{"n_layer": 16, "d_model": 160, "n_head": 5, "n_kv_head": 5, "head_dim": 32, "d_mlp": 640, "vocab_size": 2234, "activation": "tanh_gelu", "norm": "layernorm", "norm_place": "pre", "norm_eps": 1e-06, "positions": "learned", "qk_norm": false, "attn_scale": 0.177, "bias": "all", "tie_embeddings": true, "parallel_block": false, "extras": ["capped logits"], "init": "uniform", "init_std_qkv": 0.0321, "init_std_o": 0.0, "init_std_up": 0.0321, "init_std_down": 0.0, "optimizer": "muon_variant", "lr": 0.00556, "lr_mult_qkv": 0.5, "lr_mult_o": 3.0, "beta1": 0.93, "lr_head": 0.00794, "grad_clip": 1.0, "warmup_steps": 200, "schedule": "wsd", "decay_fraction": 0.736, "decay_shape": "linear", "final_lr_fraction": 0.05, "batch_tokens": 32768, "seq_len": 1024, "doc_mask": true, "train_tokens": 320400000, "steps": 9778, "dataset": "wikipedia_en"}
MLP neurons of a small language model. Each row is named by its layer, matrix (up: input weights) and neuron, and shows model dimensions 0-63. Each number is 128 + 32 x the weight over its row's rms, rounded and kept within 0 to 255.
After each neuron's rows, "fires on" lists the tokens most often at its 100 highest values on Wikipedia text that the model never trained on; "fires in" lists the words (lower case) most often at its 100 highest values on Wikipedia text that the model never trained on.

L3.up588 [175 157 123 147 122 119 163 137 149 100 115 142 141 198 207  99 104 149 156 136  74  70 130 143 170  65 150  94  89 142  89 120 151 214 145 116 123 150 132 161 135  55 134 141  80 118 128 142 104 183 153  94 102 169 115 142 133 138 152 107 118 147 108  98]
fires on: " made", " built", "ced", "ted", " describ", " first"
fires in: "made", "built", "described", "first", "released", "usl"

L12.up60 [173 187 148 114 106  98 192 196 160 186 168 130 130 119  99 201 174 108 118 172 161 126 195 123 120 125 156 162 110 109  92 108 114 101  88 125 154 165 100  67 112 135 134 136 123 132 126 130 120 152 132 151  54 115 122  58 197  90 139 160 119 116  90 108]
fires on: " an", "'s", "x", " An"
fires in: "an", "s", "approximately"

L5.up319 [134  98 110 106 105 165  96  98  60  93  80 128 147  82 162 141  69  91 171  72 119 117 110 104 109 129  82 121 104 200 140 133 144 146  68 141  84 168  81  97 148  74 126 220 124 131 155 162 197  89 184 168  90 124 139 108 126 125  64 136 160 143 134 169]
fires on: " with", " by", " as", " from"
fires in: "with", "by", "as", "from"

L11.up515 [120 125 104 132  98 120 127 141  78 152 188 162  92 105 181  98 103 119 154 105  94 106 107  28 112 113 166 177 138 122  78 139 113 149 100 204 125 176 166  79 123  94 114 158 121 150 154 125 125 101 180 123 134  76  68 124  87 168  71 144 119 146 129 125]
fires on: " and", " for", " or", "aged", " over", "ed"
fires in: "and", "for", "or", "aged", "over", "sold"

L3.up485 [148  93 167  86 112  96 116 149 131  94 105 157  91 103 133 138 205 133 165 141  79 115  85  83 114 117 131  88 172 129 132 171 154  83 172 171 112 115  96  55 159  82 144 182 129 138 195  87 153 171 113 123 128  99 191  88  97 172  97 118 157 122 117 159]
fires on: " and", "In"
fires in: "and", "international"

L12.up366 [ 88 141 180  94 149 125 158 124 157 170  91 125  99 208  95 122 113 172 142 101 124 118 122 128  85 182 123 113 162 148  84 106 113 105 144 135 151 174 134 135 121 114 172 125 169 140 119 186 188  92 143 133 122 117 124  96 148  95  95 144 100 147 127 128]
fires on: " He", " he", " she", " She"
fires in: "he", "she"

L10.up25 [167 131 147 175 130 126  97 119 131 103 119  98 154 139  98 105  70 142 143 139 123  79 163  74 120 104 101 136 127 156 130 167 154 135 153 160 140 128 133 182  65 157 125 148 127 100 156 106 138 115 148 131 108 140  74 123 149  13 175  96 154  78  89 169]
fires on: " which", " until", " cl", " inv", " was", " inc"
fires in: "which", "until", "closed", "was", "involved"

L5.up565 [144 101 125 209 100  31  93 160 152 153 106 168 149  99 137 116  59 133 141 146 120 124 140 129  67  98 162 122 129 134 141 166 139 160  84 138 114 202 179  99  97  93  83 156 108 147 191  96  84 142 140 144 133 147 159  75  84 152 134 122 125 167 112 116]
fires on: " and", " or", "h"
fires in: "and", "or"

L10.up495 [133 139 124 120 103  93 142 115 145  72 153 140 122 186 118 169 130 108 100 112 192 177 102 154  92 113 157 160 129 128 180 163 132 115 147 138  74 198  93 165 131 117 113  88 110 106 166 102 140 111 150 135  57 136  89 140 101 139 114 144 107 105 135 112]
fires on: " was", " been", " were", " is", "ly"
fires in: "was", "been", "were", "is"

L3.up302 [130 160  94 113 144  70  98 152  71 183  91 127  95 120  93 112 118 121 148 140  89 136 171 112  83 124  83  80 181 120 116 170 144 110 116 124 192 150  78 110 128  57 174 117 121 163 150 143  70 123 127 144 127 101 149 104 130  82 127 156  79 132 114  92]
fires on: " or", " and"
fires in: "and", "or"

L3.up26 [208  77  66 141 188 137 155 164 140 137 129 149 114 155 140 146 177 174 122  95 157 107 150 152 128 113 122 135 119 131 157  96 106 146  93  75 169 148 116 130 162 145 136  62 105 100  81 108 142 130 141 106 127  97 120 108 108 152 124 136  88 163 106 204]
fires on: " while", " before", " time", "ile", " no", " j"
fires in: "while", "time", "before", "no"

L4.up23 [101  69 149  46 107  31 139 142  77  99 117 103 119 147 167 122  97 111 152 120 106 140  89 113 127 123  69 143 103 137 198  89 145  86 108  94 195  77 129 104  84  90 116 102  95 139 112 108 161  65 142 124 130  89 158 135 126 143  74 143 123 175 118 145]
fires on: " at", "end", " while"
fires in: "at", "while"

L5.up27 [192 125  69 165 112 152  82 148 152 142 132 113  47 149 168 125 148  97 133 156 168 172 165 121 116 112 142 111 103 107 118  84 174 166 187 117 127 147 153 157 141 123 145 121  68 128  92  65 128 158 201 115 128 140 158  86 163 172 107 126 128 102 131  90]
fires on: " first"
fires in: "first"

L3.up415 [132 128 132 127 157 123 118 137 155 131 155 124 112 163  77  95 153 104 166 112 127 113 143  82 190 131 153 110 141 122  65 135 137 146 115  97 129 194 173 147 140  74  81 117  98  95  97  87 123 130 149 128 123 123  83 112 190 113 136 166 114 182 142  85]
fires on: " former", " the", " born"
fires in: "former", "the", "born", "north", "first"

L10.up82 [174 157 112 121 169 168 137 129 115 104 145 102 135 163 126 152 185 102 157  98 151 145 174  72  87 150 107 163 123  85  83 129 162 116 193  80 156 151 195  83 180 148 118 157  99 168  64 123 106 124 121 131 134 165  83 114 160  87  75 122 179 138 109 114]
fires on: " the", "f", " first", " these", " e", " two"
fires in: "the", "every", "if", "first", "two"

L6.up467 [184 113 123 194 132  69 118 191 106 154 144  85 101 100 178 113  59 154 104 147 115 109 115 139 101 116  93 108 125 194 158 158 156 125 115 123 131 188 109 156 104 170  75 145 110 129 138 139  88  97 110 100 109  91 159  91 101 114  78 131  95 114 165 135]
fires on: " or", " which", " wh", "u", " and", "end"
fires in: "which", "or", "and", "who", "white"

L4.up384 [138 104 158 134 154 112  89 140 121 187 123 138 124  66 157 141 161 124 143 124 134 140 130  76 101 158 120  67 129 140 125  97 108  78 138 120 133 128  58  91  99 126  95 141 121 159 153 150 197 100 142 141 166 107 100 144  98 107 142 159 138 111 177  95]
fires on: " and", " co", " Pe"
fires in: "and", "co", "peak"

L6.up363 [170  95  70  84 111  87 149 202 143 154 160  86 122 119 206  76 151 160 136 111 161  91 154 162 137 128 119 132 140 154 130 160 181 131 164 106 160 123 151 132 148 138 179 124 115 175 116 104 173 176 116 119 164  81 116  85 102  79 140 138 144 127 120 173]
fires on: " time", " while", "ile", " she", " and", " who"
fires in: "while", "time", "she", "and", "who"

L7.up237 [128 103 135  57 123  49 149  97  76 126 111 110  97 130  99 119  93 121 132  85  95 191 200 113  81 114  66 147 119 141 148 162 103 131 133  96  82 107  80 114 114 161 120 135 144 146 145 103 122 102 156 161 125 160 128 131 102  50 136 116 202 111 158 131]
fires on: " on", " at", " as", " with", " there"
fires in: "on", "at", "as", "with", "there", "for"

L6.up560 [131 132 118  85 167 124 139 175 108 154 170 154  85 141 158 139  51 108  91  79  68 109 118  95 148 142  82  93  83 112 165 145 146 214 152 140 150 181 145 131 140 124 172 153 126 128 121 165 123 146 175 109 110  81 181  85 143 146 162 188 168  96 139 125]
fires on: " and", " left", "ed", " or", "ized"
fires in: "and", "left", "or"

L5.up376 [114 135 106 111  94 154 131 158  61 156  84 105 100  81 118 166 114 137 201  76 104 145 136 109 116 135  23 198  76 140  91 155 169 168 185 113 146  97 147 167 143 138 185 123  98 126 123 135 150  95 108 184 160  79  87  88 153 112 103 133 160 119  96 141]
fires on: " or", " and", "il", " par", " but", "ally"
fires in: "or", "and", "but", "orphan"

L4.up228 [ 99 166  98 197  95 127  99 145  89 163 150 127 155  92 140 120 150 196 142 171 140 126 133  69  76  83 144 135  93 140 115 166 162 129 123 170 170 185 122 125  88 155 148 153 126 106 146  99 155 116 130 171  89  62 136 132  89 104 185 127 118  88 118 153]
fires on: " and", " or"
fires in: "and", "or"

L6.up319 [ 97 139 145  55 166 134 138 124 104 136 149 106 129 149 179 163  91 120 117 107 131 139 149 127 131 126 160 137 160  99 124  85 115 169 141 112 164 238 115 109 203 103 178 156 132 132 109 106 114 151 115 115 138 167 139 134 163  85  89 102 149 181 120 177]
fires on: " he", " was", " it", " had", " has", " she"
fires in: "he", "was", "it", "had", "has", "she"

L12.up30 [159 160 128 126 126 108 176 171 162 154  69 170 120 143 172  86  99 115 130  63 156  80 125 126 142 155  46 120 134 187 116 110 146 100 130 122  86 123 160  96 118 101  65 103 118 135 127 108 125 112  74 125 111  99  79 112 120  75  54 151 123 115 154 108]
fires on: " in", " the", " of", " from"
fires in: "in", "the", "of", "from"

L6.up441 [182 158 167 242 122 110 132 141  99 166 111 126  69 124 169 127  71 141 115 112 135  70 129  79  75 167 131 139 112 186 112 102 148 153 117 179 129 116 168 126 164 142 144 168  96 151 166  99 101 107  99 105  84 134 143 193 209 147  56 119 127 131 116 112]
fires on: " or", " and", " O", " Or"
fires in: "or", "and", "orphan", "may"

L3.up408 [161 112  88 166  86 155 102 118 144 154  94 146 103 141 166  95  96  82 115 140 145 145 114 158 113 150 113 113  63 172 173 138  72 143  56 115  50 143 117 132 137 181 138 131 180  85  92 148 143 132 101 163 147  79 192 115  92  98 117 126 182 181  90 108]
fires on: " from", " as", " bec", " being", " was", " under"
fires in: "from", "as", "become", "being", "was", "under"

L5.up630 [167 107 137  83 132 140 140  91 141 145 126 147 157  94 102 137 127 137 151 115  81 109 118 135 135  89 109 132 143 110 117 156 184 151  55 163 100 136 135 157 123 155 135  69  91 141 120 106  98 101 136  95 117 152 144  96 157 117  91 155 133 200 109 117]
fires on: " at", " building", "otes", " to", " event"
fires in: "at", "building", "votes", "to", "candidate", "in"

L11.up622 [145 100 101 164 102 122 113 107 185 205 123  94  91 138 130 112 103  47 124 134 111 113  77  99 132  93 153 165 105  63 162 154 149 157 110 146 169 183 141 133 137 141  91 121 159 105 106 135 105 134 119 128 107 143  49 138 163 150 176 140 156 128 154 136]
fires on: " a", " min", " is", "l"
fires in: "a", "is", "minutes"

L6.up192 [142 122 130 161 127 107 111 167 149 125  62 122 113 155 181 157  97  91 147 218 123 116 148 211  85 109 113 199  86 112 102 214 106 158 125 147 126 140 128 156 122 124  96 132 175 166 143 124  88 183 140 124 151  93 149  84 143  81 131  75  59 122  95 100]
fires on: " World", "oc", "ans", "us", "anc"
fires in: "world", "means", "focused", "focus", "financial"

L5.up362 [130 123 101  87 116  58 130 171 140  88 172 147 160  81 153 191 110  96 177 139 136 115  96 145 111 103 115 184 168 153 181 134 160 131 110 137 134 183  94 126  73  88  92 123 113 149 157 102 187  90 135 116  60 121 146 140 115 110 128 202 153 124 157 152]
fires on: " was", " him", " work", "p", " is", " up"
fires in: "was", "him", "worked", "thompson", "himself", "is"